python train.py --attn_scale=0.125 --init="normal" --weight_decay=0.79
MLP neurons of a small language model. Each row is named by its layer, matrix (up: input weights) and neuron, and shows model dimensions 80-207. Each number is 128 + 24 x the weight over its row's rms, rounded and kept within 0 to 255.
A block is one neuron, or neurons of one layer that tend to fire together. After each block is what it responds to, as a language model described it from the Wikipedia text at the highest values.

L5.up64 [169 108 114 148  84 131 112 129 169 155 135 116 152 202  84 112  96 112 137 111 114 145  71 147 141 154 119 123 148 148 138 149 182  90 104  58 170 125 148 127 152 118 198 120 140 180 126 113 173 122 185  95 151  96  82 142 164 136 142 114 126 141 130 141 132 115 137 138 135 100 143 153 121  62 184 157 111 138 164 126 122 118 130 161 148 126 132 143 127 124 119 136  74 103 121 111 110 159 100 131 119 166 106 139 148 142 109 111 128 126 119 164 126 111 195 155 112 126 108 144 107 108 114 133 155 164  84 119]
L5.up141 [179 105 112 141 125 157 111 139 138 146 131  89 113 130 111 129 157 168 182 153  93 135 123 149 130 185 104 120 129 116 135 144 141 117  93 134 125 113 168 137 130 137 125 150  93 159 142 153 166 115 173 105 139 116 122 117 112 107 140 121 122 143  93 123 125 130 150  96 138 106 137 125 107 101 108  77  98 149 129  90 128 148 122 176 101 180 147 123 122 103 124 151 136 150 165 117 126 118 145 136 172 121 113 133 139 105 175 117 122 125 159 110 153 147 132 157 149 126  96 161 117 101 119 169 101 173 124 122]
L5.up233 [116 104 164 137 102 128 159 121 141 141 110 154 138 142 119 128 159 173 127 171 129 121 146 152 125 150 109 123 133 122 131 129 139 102  97 103 132 146 136 128 144 200 179 145 155 150 130 111 170 193 138 130 213 127 107 122 136 137  83 140 133 133 128 133  84 101 131 105 170 117 118 132 136  86 114 175 112 136 114  93 150 127 122  89 116 158 152 131 167  98 176 133 141 164 119 120 118 127 128 141 114 139  88 135 150 128 100 138 143 124 124 134 147 119 157 124 159  71 128 153 130 127 113 153 145  91  81 121]
L5.up893 [112  70 136  99 104 170  78 128 143 105  97 132 106 149 127 141 134 103 152 147 148 141 117 169 119 143 132 129 118  73 110 145 123 139 140  94 110 164 133 139 135 152 132 118  94 148 123 176 113 100 166 134 144  96 133 104 138 117 115 129 149 141  67 153 128 146 171 124 121 108 153 142 119 161 135 143  86 129 117 141  83 106 136 111 156 124 113 142 158 164 118 118 107 127 143 117 142 131 130 159 122 168 102 161  78 133 151 106 123 134 112 178 145 137 102 111 115 110  98 104 124 142 138 132 152 169 106  80]
L5.up906 [168 140  79 117 133 152 135 104 124 151 133 130 204 160 105 148 122 154 117 146  92 130 110 170 111 151 105  96 134 168 115 145 146 106 113 121 158 150 135 140 133 144 168 132 141 169 145 139 157 150 164 160 120 145 100 135 170 152 146 123 131 142 144 147  97  95 121 128 129 112 162  94 121  70 164 150 155 142 120 109 118 142 101 128 155 167 120 126 100 130 150 117 113  98 137 105 132 127 101 109 129 149  99 114 126 114  80 124 123 127 149 144 151 138 142 110 135 135 101 105  99  97 109 137 137 141 107 148]
L5.up947 [156 109 124 133 141 144 147 139 102 149 122  90 157 116  98 129 112 138 153 132 141 122 107 144 115 131 118 122 117 155  88 132 138 101 171 100 148 148 137 137 153 149 167 107 124 141 154 137 148 148 153 139 141 138 107 164 216 170 101 134 150 118 132 152  95 142 118 179 150 124 149 135 111 113 147 188 109 143 110 123 116 101 131 102 181 142 113 140 113 135 135 122 107 158 105 110 156 101 107 143 112 137  74 145 115 130 132 103 127 155 174 169 157 128 106 136 146  97  99 141 133 138  96 151 155 119 129 105]
L5.up1079 [176 119 104 109 186 143 159 127 139 124  87 139 131 173 102 124 112 159 139 128 134 114 100 157 153 168  72 133 113 115  66 137 154 135 120 122 161 124 127 172 116 145 183  81 100 168 140 115 163  92 130 132 165 132 121 134 153 137  85 194 157 146 121 112 132  92 134 163 120 113 158 134 130  79 163 142 163 128 133 138  99 118 105 124 178 180 120 151 136 111 119 100 117  90  69 148 112 141 106 119 163 141  67 140 130 138 146 119 145 133 157 150 134 127 125 162 133 136  94 119 147 126 127 150 124 164  77 125]
L5.up1252 [116 109 146 119 118 153 103 116 142 131  85  58 170 141  96 129 116 137 133 101 110 141 130 151 120 163 128 155 135  96 108 167 109 108  76 131 151 126 146  81 124 135 194 158 119 141 111 153 123 156 136 124 142 141 102 114 131 148 132 124 144 137 100 130 111  96 116 104 148 123  65 140 129 114 149 148 113 187 110 134  91 119 119 152 145 141 127 120 142 152  85 105 132 163 119 103 147 165 144 172 143 169 106 143  99  81  68 136 132 130 138 127 194 104 138 110 161  99 123 120 111 114 119 128 135 149 135 130]
Responds to: Mid-word subword pieces

L3.up185 [119 132 161 130 125 142 107 225 129 134 148 146 147 188 111 119 142  97 138 126 111 100 117 143 157 117 142 116 141 130 137 124 130 124 190 116 127 101 134 134  87 127 148  69 151 131 122 130 155 149 116  68 146 141 133 132 115 119 125 172 115 182 136 141 127 112 136 134 116 137 182 134 131  86 154 148  99 117  98 129 145 131 113 117 189 168 209 143 185 101 164 188 117 120 134 141 115 150 134 145 176 138  75 154 114 158 132 115 129 130 112 159 118 139 187 129  81 113 136  85 147 122 100 127 154 161 132  95]
L3.up498 [114 139 145 115 113 153  91 137 113 142  70 147 137 138 124 108  87  81 166 150 137 167 134 127 103 127 125 115 126 164 117 124 109 123 138 103 184 159 137  96  98 110 132  91 114 122 154 124 143 155 110 119  83 144 146 142 132 148 157 133 131 130 161 118 143  80 117 154 147 114 212 108 117 105 119 164 153  94 153 152 143 145 117 128 136 164 116 130 141 148 132 144 125 123 129 144 126 119 135 106 129 152  83 150 129 109 117 127  97 133 120 129 132 134 147 146 118 106 138 101 147 137 150 136 160 107  95 138]
L3.up672 [127 126 114 121 153 113  90 180 138 127 106 115 127  87 141 132 157  87 113 155  82 124 146 150 126 115 117 106 136 135 113  93 109 139 137 116 104 157 100 151 138 115  80  86 141 152 124 108 106 151 108 127  88 161  84 162 111 161 139 149 100 150 124 150 127 111 107 154 106 150 159 151 128 131  90 130  95 158 124  97 130 105 111 124  84 116 155 162 115 134 144 198 116 122 119 130 130 126  92 128 154 102  64 145 121  92 114  91 174 158 193  82 104 137 136 105 164 155  84 141 123 117 120 122  95 124 136 146]
L3.up763 [105 117 132 138 108 104 136 145 122 100 144 141  90 102 145 125 121 127 152 111 106 157 139 105 146 115 123 119 137 171  86 125 153 145 127 114 110 152 140 107 141 109  99 119 120 115 148 130 153 123 126 170  86 180 128 104 103 153 107 138 140 122 129 130 165 145 128 151 107 158 152 123 114 138 119 150 142 146 116 129  96 127 120 105 104 139 144 122 150 109 159 159 145 105 122 137 109 124 131 112 135 140  89 151 120 128  95 115 121 139 140 134 126 101 121 136 107 118 128 132 177 104 163 119 166 125 137 164]
Responds to: Hyphen in alphanumeric designations

L5.up283 [175 114 107 151 124 152  92 124 133 127 117 121  92  99 139 109 133 114 124 140 110 184 125 115 142 144 113 108 131 155 161 105 116 123 126 149 125 128 134 148 118 115 122 124 106 134  98  94 164 125 117 145  81 111 119 122 140 117 151 103 135 137 159  85 168 144  82 106 149 105 137 133 119 128  73 113 165  80 145 118 108 147 142 134 106 134 116 131 146 128 115 120 100 144  91 147 130  68 140 113 121 139 100 133 112 103 151 135 129 119 117 125 125 121 159 144 111 135 152 144 118 129 136 138  97 116  65 143]
L5.up383 [119 121 152 149 135 125 129 145 120 127 150 129 126 117 157  95  82 109 142 136 106 159 103 148 124 115  86 115 113  89 123  94 103 107 168 137 127 148 101 129 104 123 116 116 106 117 140 125 121 117 108 122 117 125 138 175 118 153  80 141 118 161 114 154 139  96 134 131 151 127 130 127 140 122 133 196 119 121 164 130 169 138 129 117 145  90 159  91 182 151  91  99 160 105 150 110 136  73  87 120 143 138 105 130 164 104 130  90 140 146 158 141 153  93 126 111 141 123 143 125 174 103 121 129 124  82 108 116]
L5.up396 [137 124 121 159  93 123 131 168 129 131 119 109 120 130 140 127 110 107 146 110 130 194 132 121 116 147  85 129 135 110 149 135  85 106 111 141 159 156 164 110 139 108 111 100 110 165  87 108 176 140 150 121  87 105 129 126 151 110 159 187 142 106 129 126 110 119 129 112 164  84 120 119 108 134  97 168 136  88 161  95 130 128 120 101 190 114  98 157  91 135 110 114 162 133 119 134 121 109 115  92  92 125 109 140 118 132 143  73 126 120 171 112 136 104  72 126 112 117  91 114 150  99 148 131 117 116 104 131]
L5.up582 [168 141 128 121  60  84 108 123 122 157 131 140 102 162 148 109 149 110 157 179 127 112 136 139 129  89 104 139 133  98 140 137 140  86 117 121 135 171 130 127 112 137 111  64 147 154 150  96 125  81 135  93 108 130 114  99 122 146 157  86 153 140 125 146 164 142 120 143  80  83 128  99  95 118  95 133 123 147 162 120 127 124 175 123 156 111 141 120 151 183  77 114 146 172 100 133  95 109 144 123 154 141 128 133 192 120 107 128 121 143 104 163 137 141  98 134  72 124 130 143 129 137 162 210 117 108 136  66]
L5.up642 [127 100  95 152 111 132 119 123 168 113 137 124 102 128 119 145 128 115  88 127 124 168 154 139 123 127 127 108 127  94 124 127  60  98 109 132 141 135 121 112 125  80 106 143 130 121  92 110 144 165 131 164 131 116 146 128 130 140 136 148 162 122 118 104 111 115 132  99  97 112 127 138  99 147  99 112 131  74 134 125 130 125 143 116 189 158  87 153 145 136  74 151 108 128 100 119 120  47  98 144  97 105  97 104 112 117 148 133 123 132 158 148 156  74 118 134 114 154 105  85 168 108 118 136 120 137 106 103]
L5.up859 [166 128 100 122 141 136 171 173 154 138 103 159  95 134 123 129 127 127 138 169 162 176 136 183  62 134 130 128 150 149 161 101 110 125 150 147 186 174 156 125 102 123 144  96 133 130 112  82  99 109 127 132 105 148  81 157 119 129 135 132 154  90 148 205 128  76 135 139 134 122 134 102 149  71 110 119 163 102 123 127 137 103 121 111 167 127 110 120 120 148  82 128 155 109 120 131 109 106 133 102 107 138 154 128 188  76 128 142 128 118 165 116 131 139  92 163 134 134 115 114 124 119 119 114 153 103 114 107]
L5.up945 [128 151 103 131 132 151 118 134 142 156 131 132 131 139 173 129 140 138 121 124 159 113 128 131 110 132 152 123 128 136 148 139 148  88 153 125 113 158 156 141 124 122 124 102  92 121  88 108 151 170 135 150 135  94 189 104 128 126 109 106 134 163 113 164 158 113 133 134 153 129 155  91  86 102 124 127 103 109 136 145  96 126 118 132 154 104 102 178 203 122 157 115 166  92 128 132 116 126 136 144 114 189  94 112 143 136 119 162  93 132 135 104  94 111 157 142 101 143  94  94 118 108  95 113 134 132  73  88]
L5.up1066 [143 150 112 154 142  95 141 150 161 139 131 125 100 152 185  87 150 183 158 119 165 127 129 149 115 120  96 116 112 125 163 126  98  92 127 158 169 160 129 137  99  93 116 135 113 103 137 127 127 158 124 106 126 137 159 122 142 102 146 126 132 126 163 120 170 139 138 113 108 110 124 134 105 114  96 140  96 121 158 133 128 131 164 125 117 110  92 161 161  69  75 167 167 131 122 147 113 120 128 133 148 110 124 136 137 130 131 114 145 142 135 150  96 161 172 126  58 160 145  88 116 132 112 167 142 125 125  76]
Responds to: Word after "the"

L2.up489 [129 122 108 121 107  98 110  93 109 112 125 141  63 123 195 117 108 121 141 142 166 117 133 141 156 113 156 128 117  63 160 143  89 101 153 105 127 155 116 161 142 153 122 112  89 134 172  81 117 123 126 132 125 134 128  99 131 127 115  99 131 129 118 156 139  97 145 148 153 108 136 149 120  86 134 144  79 147 139 132 152 133 124 124 112 120 115 169 152 149 118 153 126 147  80 121 132 159 131 112 147 122  97 119 194 104 140 162 121 113  85 134 171 130 105 139 104 104 122  97 111  98 120 180 124 100 100  78]
L2.up673 [172 119 153 112 124  88 141 122 119 102 154 166  92 102 149 127 102 119 103 117 140 154 117 169 155 141 147 153 127 118 129 141  58 111 160 166  98 140 132 135 136 166 133 102 122 158 116 110 121 159 155  78 143 152 118 141 190 102  97 140 129 158 136 149 120 128 151  92 116  84 129 142 107 112  96 158  91 181 120 100 142 141 105  96  96 114 113 135 144 132  94 137 100 127 131 124 116 146  96 143 172 128 105 120 156 117 113 165 128 140 147 163 106 128 145 148 118 121  94 134 107 132 126 142  93 146 142 107]
Responds to: Words inside titles

L3.up788 [ 92 133 130 124 114 138 114 129 124 119 119 148 140 140 138  78 134  92 162 126 150 116 126  95 135  86  89 119 131  91 129 142 131 103 132 155 141 124 117 123 142 137 140 107 134 148 134 133  87 109 117 125 122 118 127  86 121 159 151  78 146 152 139 126 163 168 113 131 143 149 131 154 107 124 114 139  94 122 150 122 112 146 118  76 148 112 133 164 153  99 141 123 164 141 103 134 114 153 144 150 173 119  83 131 170 161 151 107  95 144 148 147 147 104 135 141  96 133 125 123 117 172 115 137 126  83 120 122]
L3.up1073 [119 157 124 154  97  93 195 120 118 120 134 146  85 123 127  93 118  91 103 155 119 111 121 103 125 111  96 148 134 121 122 123  87 116 170 110 145 160 123 107 113 128 140 126  91 129 153 101 116  98 120 139 119 157 139  52 137 176 131  61 153 109 164 109 134 137 147 147 143 160 132 122 109 102 133 121  97 172 125 163 116 105 161 121 149 111 145 163 121  90 134 123 115 139 127 155 147 152 131 114 130 109  77 125 192 113 155 111 120 134 124 121 126 160 104 173  96 121 118 149 148 105 129 160 110 137 123 120]
L3.up1143 [171 116 129 117 138 148 109 122 120  82 143 132 120 102 143 129 114 142 125 141 120 107 119 163  79 136 127 110 126  98 102 105 127 131 133 125 125 113  87 137  83 123 129  86 113 141 140 143  67 115 172 139 158 133 129 145 118 181 197 115 140 145 108 121 154 157 128 145 103 131 130 112 116 148 129  88 148 130 106 125  93 132 109 105 118 128 137 119 143  88 111 100 157 144  92 133  96  77 153 163 148 103 138  96 133  89 132  70 150 150 131 131 172 133 113 151 157 129 144 124 124 170 139 129  99 114 171 112]
L3.up1250 [133 138 137 151  87 104  81 116 114 132 106 153  92 150  92  84 109 123 160 117 132 128 147 102 123 149 135 121 119 124 122 133  87 122 103  92 108 144 111 139 117 173  76 132 140 133 108 136  74  98 129 126 161 136 122 139  92 155 157 111 122 108 108 139 132 119 104 110 111 115 154 114 140  72 145 155 125 108 145 130 130 145 146 123 161 153 150 177 135  97  79 132 126 130 122 131 125 150 123 108  76 169 103 140 152 126 112 147 133 127 104 104 141 133 109 143 137 150 143 119 132 129 149 174  88 125 138 113]
Responds to: Title-cased name words

L2.up508 [110 154 131 145  75 152 113 133  75  73 136 127 133 153 106 128  85 149 121 141 136 122  90 155 153  99  72 145 118 118 152 136 155  92 137 166 163 141 131 159 142 107 110 130 133 147 127 124 142 128 107 134  94 137 154 131 150 121 122 138 131 108 128 140 137  99 146 137 132 139 123 135 138 123  95 186 173 136 147 122 146 126 164  98 105 179 111 110 125 142 143 114 122 147  92 132 115 137 122 100 108 124 156 132 116 154 133 115 110 106  88 152 107 134 112 120 174 124 133  87 119 104 171 166 104  85 109  98]
L2.up1183 [133 118 124 131 165 148 142 129 142 110 104 133 189 146 118 125 122 147 151 160 124 136 139 157 135  98 117 141 120 120 117 109 144 104 163 113 156 127 107 150 125 136 122  87  89 147 184 140 178 148 115 125 121 152 110  91 187 119 100 118 151 123 108 102 120 105 108 153 193  97 179 136 124  97 122 160 132 152 108 153 126 133 118 131 218 144  88 122 128  88 144 160 123 120 111 124 123 163 123 137 121 164 120  97 123 119 136 113 130 130 134 128 136 126 128 141 120 110 115  95  83 132 129 136 136  81 139 111]
Responds to: Word-final subword pieces